From a checkpoint of a small transformer trained on Wikipedia.
Size: width 448, 7 heads of 64, MLP 1344 GELU, vocabulary 4511, 32.3M parameters.
Architecture: rotary positions, untied embeddings, normalized queries and keys.
Training: a variant of Adam for these matrices, 697M tokens.
MLP neurons of a small language model. Each row is named by its layer, matrix (up: input weights) and neuron, and shows model dimensions 304-399. Each number is 128 + 32 x the weight over its row's rms, rounded and kept within 0 to 255. Numbers have three digits each.
After each neuron's rows, "fires after" lists the tokens most often just before its 100 highest values on Wikipedia text that the model never trained on.

L4.up1230:101118134101121123074134096190144096067133166148105166187148138081081124070123173109194119110150102188186159093134168151107140102090106167167102136160091103109117116145105202131102094098135089205172086138103097168151093145119116141094137113161091146124093173088180133193084143146148150094
fires after: " the", " w", " so", " Spec", " a", "qu"

L4.up494:118116138165135125126106087138139086144156130110136134146175129137126155153112099112188113126149099125131152147098095103142092165155184198180092188151178124092060094134114166105179092133083097103111089087088208154110104119188113119045112152129120146079130160084070125174154096129172103131
fires after: " H", " C", " c", " v", " P", " L"

L4.up940:072148148151136146150177120168162159073110148090149097111138154174144114112080197125145124122155167114149196138090142124162120112099125143183102160121088122088088161172085123190155130097095119170085063136136117177190105128158108123081124114144057093136115064141140109103160145126147142082
fires after: " A", " G", " Spec", " E", " UTC+", " (J"

L7.up671:129164125100136117126170111165110143176192119124180137107147117135160129162165142145107091144115110146082051155142177126123132127140070088156094132122066087119166095137186154066151110084088146138123107064126098141097118160127158101067064132176132062116093190114132151185134131171124132173
fires after: " |", "ov", " Y", " Mal", " 100"

L2.up693:133107137113154075150048131157121143107116084140120138165202159150148137123150202115144065177106148143106087103094139124094179100152141179145142171170136094121155106164156137146169165134112073095109107102096132159125185191112134085088090145136125107051107093103106075124168138166119118127
fires after: "\n", " zone", " c", "ST)", "ity", " age"

L4.up1254:103111188079118125129136131137170161140122151133093145093150188117087120108098150104165137081074151181123125110135084100127158109115065151225120148154116132122085184088099167118173177102107186153184103107112160129165154132152095185114078107209127112086157147051159122136103155167146135155
fires after: " K", "h", " Ch", " h", " H", " A"

L2.up1082:118143200179116105050140058093139145069080107104096093144132086163128155090172144128140125130080125148185099157051157134156064127103141103128098144144120131130109151166111035114113124149128101195114106124151090155146099137114153102073172065158107155111118151122136120087176044169128109161
fires after: " L", "D", " of", " l", " S"

L4.up1089:105147102133123153095212141175091093159138178152076090088150080174152144135064184141134115171157107164105172142157142088096113053157132172134090139112127099084066094178186092102056171143134091122147091142105133176083108119158123108082112100131177147175125108108168131158144118245166122093
fires after: " K", " U", "P", " P", "′", " O"

L11.up323:084123152122208063131116109118081073119110143171132138148141157111089150169136131081114079174091126173181058135143148172115152101074132149182084122131128103187109183127143149132160100145116116083117179169142129104101136119169130130122120133080102072117099148147148076078107105131137090162
fires after: "\n", " =", "|", " |", "==="

L4.up71:118112106124125149094077104168145116081096135131119127074127152154086096130098107136141186109112084149159116150125096123125097134148077153171132155147080089165156142146101216154125069096079142106149135153121151160158065094154153143123089090139124103103135129054176090146109127136123146121
fires after: " and", " that", " but", "The", " |"

L2.up314:141157152098070108137109140132172133056104097082117135151106152189121191106124163113183114130136108083157126094146182088087090127084144172102123153137127127091138148108113088094138106111135105124124114086169121151127096112160164143096196085092127085121168116139122102151207168177148170101
fires after: " Z", " G", " O", " E", "-", " N"

L4.up86:123099161126126053040130118111139160087154105102120111116110185097091125149132156171129072133122097156127155154130167208117129121165145156139101118126108095115137104185173103160143174142096080160141070151107110156123116078093134129112136093142094106136072077152067087143081119143115174164
fires after: " f", " c", " to", "f", " Cr", " imp"

L4.up91:120168114128090124087134084057146131092152115111127105136147184098090157157118143133158090177122122178165179105118117123143180170113108135136132159162122142065111083116160127174137081132124142201113105109129185162149104072195099102101111147143136080166128149110108104129082151066210132091
fires after: " the", " b", " w", " th"

L4.up550:150138124068143148098152134163128168117099190128110131168089095139125168079158073149147110121133115091184140211160069122134147113103080160138120164122122138055112122139104114176159175098126118186079094147200112175130112126141110138065083137172144147066091120088165092097107128159133124136
fires after: " C", " N", " M", " V", " c", " p"

L4.up338:076149085183122091130072114176121113151142113115153131090165164197094129112092141104140100122117148167126194163159147167074111154068108117123139126158052122091103118157137166099142103055119154085142120165118108138186142119170124113111101093102176061113182157073197169174119084171117163124
fires after: " the", " and", " |", " He", "|", " sh"

L4.up784:146155136092066159101123130158186119085124137132173134123061177090070171124154171077137142122114165179147162160121106160077091130127109144133117140135120115130135115194136104155104167062116170168159082209124121143141145101138059164099125111092114077132135138105149106127184151169142171186
fires after: " the", " f", " to", " T", " that"

L4.up423:120132165070108087060101194204113127121186123111137142106116141192081118071130130093197110115072145131175155173083146193134112141114116153154084137082150095147094047158146125100179172113149089172135093143106100132176116187153174114069145138147104088065090129154059157157106109172142166103
fires after: " United", " the", " served", " I", "N", "A"

L11.up2:130129144152142074135172134164171108111107168177194136130155132110116127052132181102103109151145085131146106144129172197174164087126127131161093208147130066079183076108124169143167139163134109094153102123133121159177125105126093104077143204090112106086190114144131138053098130160135122169
fires after: " |", ";", " Al", " 6", " 7", "-"

L2.up688:142106154123158148173095093134095150137117130137120145104141094127108073147143162170169126150131147124087151183113154088047129118118077129116168149177099107095118115096099151162147115144138130174178097124130064191119113167163144129100110101161088076084157094118117105153144163148118074150
fires after: " S", " s", " Or", "x", " al", " m"

L2.up1094:099113157177142147140119110162150084122117164160165156098149133140133059172111102126125084165140132136103124149079159161163168089115134101131094180118088095062163185117160169133116141122102133147131125097079116160126101175130115077097129139194124096082112146082131093137088108176171121101
fires after: " |", "%"

L7.up513:137114180106179139163117145120124108134141157146134103114185129149102137146141172135165074173132082149082161147124102111171092087169103138121096136143088119115113107128141157152151161130128168092149052115195104155110125139150166166124111112122134129078128127110067144121093081159155120136
fires after: " m", " S", " Con", "al", " al", "°"

L4.up1184:126080154151138112102121098081089124122087189112122126145136169163101180063101172139143107140146140111207103105179168136139167116166173130142069149111150088076076088136134112125135133122158125154177063146140145155136062204147098144107103071115156150084139065102166085112096088148165128116
fires after: " N", "N", " ", " C", "==C", " debut"

L4.up608:112124168088160148124094215110116106103143127077136141121154099199124161141098137134163122139106082173110155147128130120191126064132095134128093148129148149154048091131108119144137147148144145036114118155134084158144090140138166149099167085149190149098094109127137126119123158175125100119
fires after: " Y", " O", " J", "′", " h", " o"

L2.up792:116163116177113141120083130131152200092205124127138117142133127152118178187103137137141117175182050112125126147170072153062155109154088133120139147112096080075164132141230177108164080110128152096120123188100103113099113059183087103124126131093133090114120114160107066104161125156152183099
fires after: " T", " A", "T", " Pri", " t", " Sk"

L2.up1058:135105115137066077114168156127110131131128090130113147180111103124116110148098110129138163192128146182116125133117079093091150131201090172117114119102124139116188108131128125113194166090082091156128095149096109163136164119137122125104150195148186120076110110133073103162075142178089122107
fires after: " |", ";", "°", " m", " living", " of"

L4.up904:124142198130180154143161098209181106160187158170142159097183162147092151122158137131166069129130157198115163127207147166166151087128070124214141114099132096165102094147130157083125139113116144171108107094116138150169109101155093150108077090134191119060142122086148111112159094183166120067
fires after: " M", " the", " C", " N", " U"

L2.up1231:147145176130136078145148069103178112101121131132106131167127120167159129088135160156136097168145083160176127134085147157128173112066119124156117160157087130111089172132177089104143135121138126084166158150131097114121164117097082091128106113154115060135152160138101077093146079166145117127
fires after: "\n"

L2.up450:129090167130118117141158091143107097172171107083134110102183143118085161120160184112188109097147115100124174096120156159062148110161079120115112164082142133161159111113154221122146132129165139182145158137114118182144110122191086103077154121114128136114141082135082120122131115142152126143
fires after: " E", " p", " P", " O", " G", " En"

L4.up760:113142100045136121089088152090189119119100140144124116028092115092113054131138116111148128130112159104135176173128061105151121168104075088122130129094126147112149121147125112114155103167084157162114155139177140139108115089111108115065113098117185045062141153169101156131166074173145086183
fires after: " f", " th", " g", " as", " a", " "

L4.up607:165127100122118148150117092115131153092091186139109090164096149111128108121108184102201133112136139107114059136114100075085131137084110097108171134185114137063116150128156140110122064149139174097143111125125142154114160164143088134100092095191152099141107154120120211141084123095144184137
fires after: " R", " an", " Wal", " H", " Hol", " Haw"

L2.up334:125184155059103145091122117135117134084127136123113096117153041119066089116107157125121101171155087192124169208117117090138115078130073140136136130114119091131143114083090147161111106124073104136151120163176129183197122114155146151126058134096123109112124095146154142137182095171140106131
fires after: " S", "S", " s", " com", " m", "ivers"

L2.up239:086136140161205079126048100141108074113143075132039101150154129157080149163136173084167149109108129071091158064076147158081166153161101182151157133150157155146128130131154118139107114141193098148163126120117104169146110135114125084132096145153091110097111131139142091129178155149126116187
fires after: "\n", " ent", " returned", " c", " m"

L4.up1275:122132182126162117126197113196161110084070142143138091127131190106133097126105115056134163126074120214169139112155079097174147172141088155153131131152169104097161096162131216153129202096105131153162144154102144172167089159147096147054118108146105132145173109108133061157125126163179121127
fires after: " G", " N", " n", " H", " h"

L2.up243:113135175098128154137086087123126125084144108082132079154170105141094205155151186169100094169149098120162157126121121166105180116131158159141146128116180098129140110156145136151166154125160187173122150112146126158107105136131124125108143176113154077118097127130100103119152119181161071053
fires after: " S", " p", " T", " P", " Trans", "T"

L2.up1016:050129124204152130089097060136132185105138120085173119137230117170105138151120136150130151116136087132205180160050130152101114133132157102090085188070143135087112076143135137175141146138120177163090120139145163161146074165099066099120152074082144165096139111117160085090128146141129130077
fires after: " N", " p", " (J", ";", " P", " L"

L4.up360:174141154163146111080135110086114141116119170084124120147135142117157138094145138143175146101105153130174142175073128066154115098072151189188129172069132086093160131075103180170107119071108121116135045093124141158153080129126091109080137108164095058143135098142147080158216133104136116105
fires after: " L", " T", " M", " l", " e"

L2.up794:135196082175128086133114068170103075122109105071104107135185107121138090140074159115104120192147121138154146135091144118101120084134098114112108198124109076082157119083132141163171221102161071117110116162140093182149124055150083084107135174154115125089144103122126152165117126157125129163
fires after: " |", " N", " H", " the", "°"

L4.up643:136189127115096093090196117145152056106101130131142152117106128095051141092120152132141115108152130120184112178115143127112066095105136155135098156145178136133129089070154089108153112100138144130089080100115158169095122146198098124063148087129110102090099181096103143082185099169116137076
fires after: " L", " T", " l", " D", " Z", " Ch"

L2.up616:113160178160166163162116070173142129127089186118114106152173135189129124169147118157097086137178095134108092149199137110117120125082061164126130159118127034076105155117133105164131203129143138139142089107175107145124047143158125109114110116118187103062130074100144127120201140172162147129
fires after: " P", " p", "P", " S"

L4.up620:107115142133140135085169108127148139078063103124091078154157124163122115120160103128129115131089125148105134181126139169152205105126136186163098132083151047135103103174141112159155168063161150188111052163105116172121074083120124075062074091132182144088099126101096062131191173211178090108
fires after: " f", "p", " ref", " p", " P", " pro"

L4.up1191:071120131070172118102073086151157115152194109133183146121123152155125110120066101095184131120178155135135152164102134113148131083111034157153127137115108117176112089131134134084125125097146143230119098145134120166106154159153092107065133086127075139129147131129124135134101139164157123133
fires after: " N", " n", "N", " Re", " the", "%"

L2.up464:110170076183136127109109140177100083123172169071137090104134143135121133129157155093132102170121122064076124089144137157068131134082118119090144157147177046114135050113195062185135188144055065143156143134108160175084145091162158133124098132147163099115078098122147071139126156138173123167
fires after: " t", " K", " T", " a", " ke", " k"

L2.up541:146180125131133094120147088109143135120107119122154165097170177117162114134172157134148138102080127136167117144115156133139204079098162155164110166157089071170134098104203094122118068135129096150138054148166103136039183111172168143101155108137082079107135182120070122108198114140151118103
fires after: "\n"

L2.up924:141106156112079119146119105211169162101130140135129139162135117137115147102169157081132117143153142151167112143100166115139169085075109166121086160087136106154151091126096111155137156143114120127063022138122126146143161129177189143080105092132121131115111096124085095069179127141094116133
fires after: " N", " T", " Z", " V", " Q", " B"

L2.up835:189148097143130147117135143185107107145128098100129118148127113113150103157145137125158163138153127147119188084127104108124149146131103182176122142140127070096119111183159182128197174174116115162134171146106061170153124146082164151085084111132159103116128154182075089152081147160134107156
fires after: " T", " t", " Mar", " Z", "E", " O"

L4.up672:095081139088124109095152103095128166131143158176125055134139133075119124092107101111170101166155073103108150169082181095074143148141143171145141169093142112186149124067093199183156096095123080127104120128162113176034137105173128110078125134116107124094143142095082162119163102167145097135
fires after: " l", " v", " L", " d", "isc"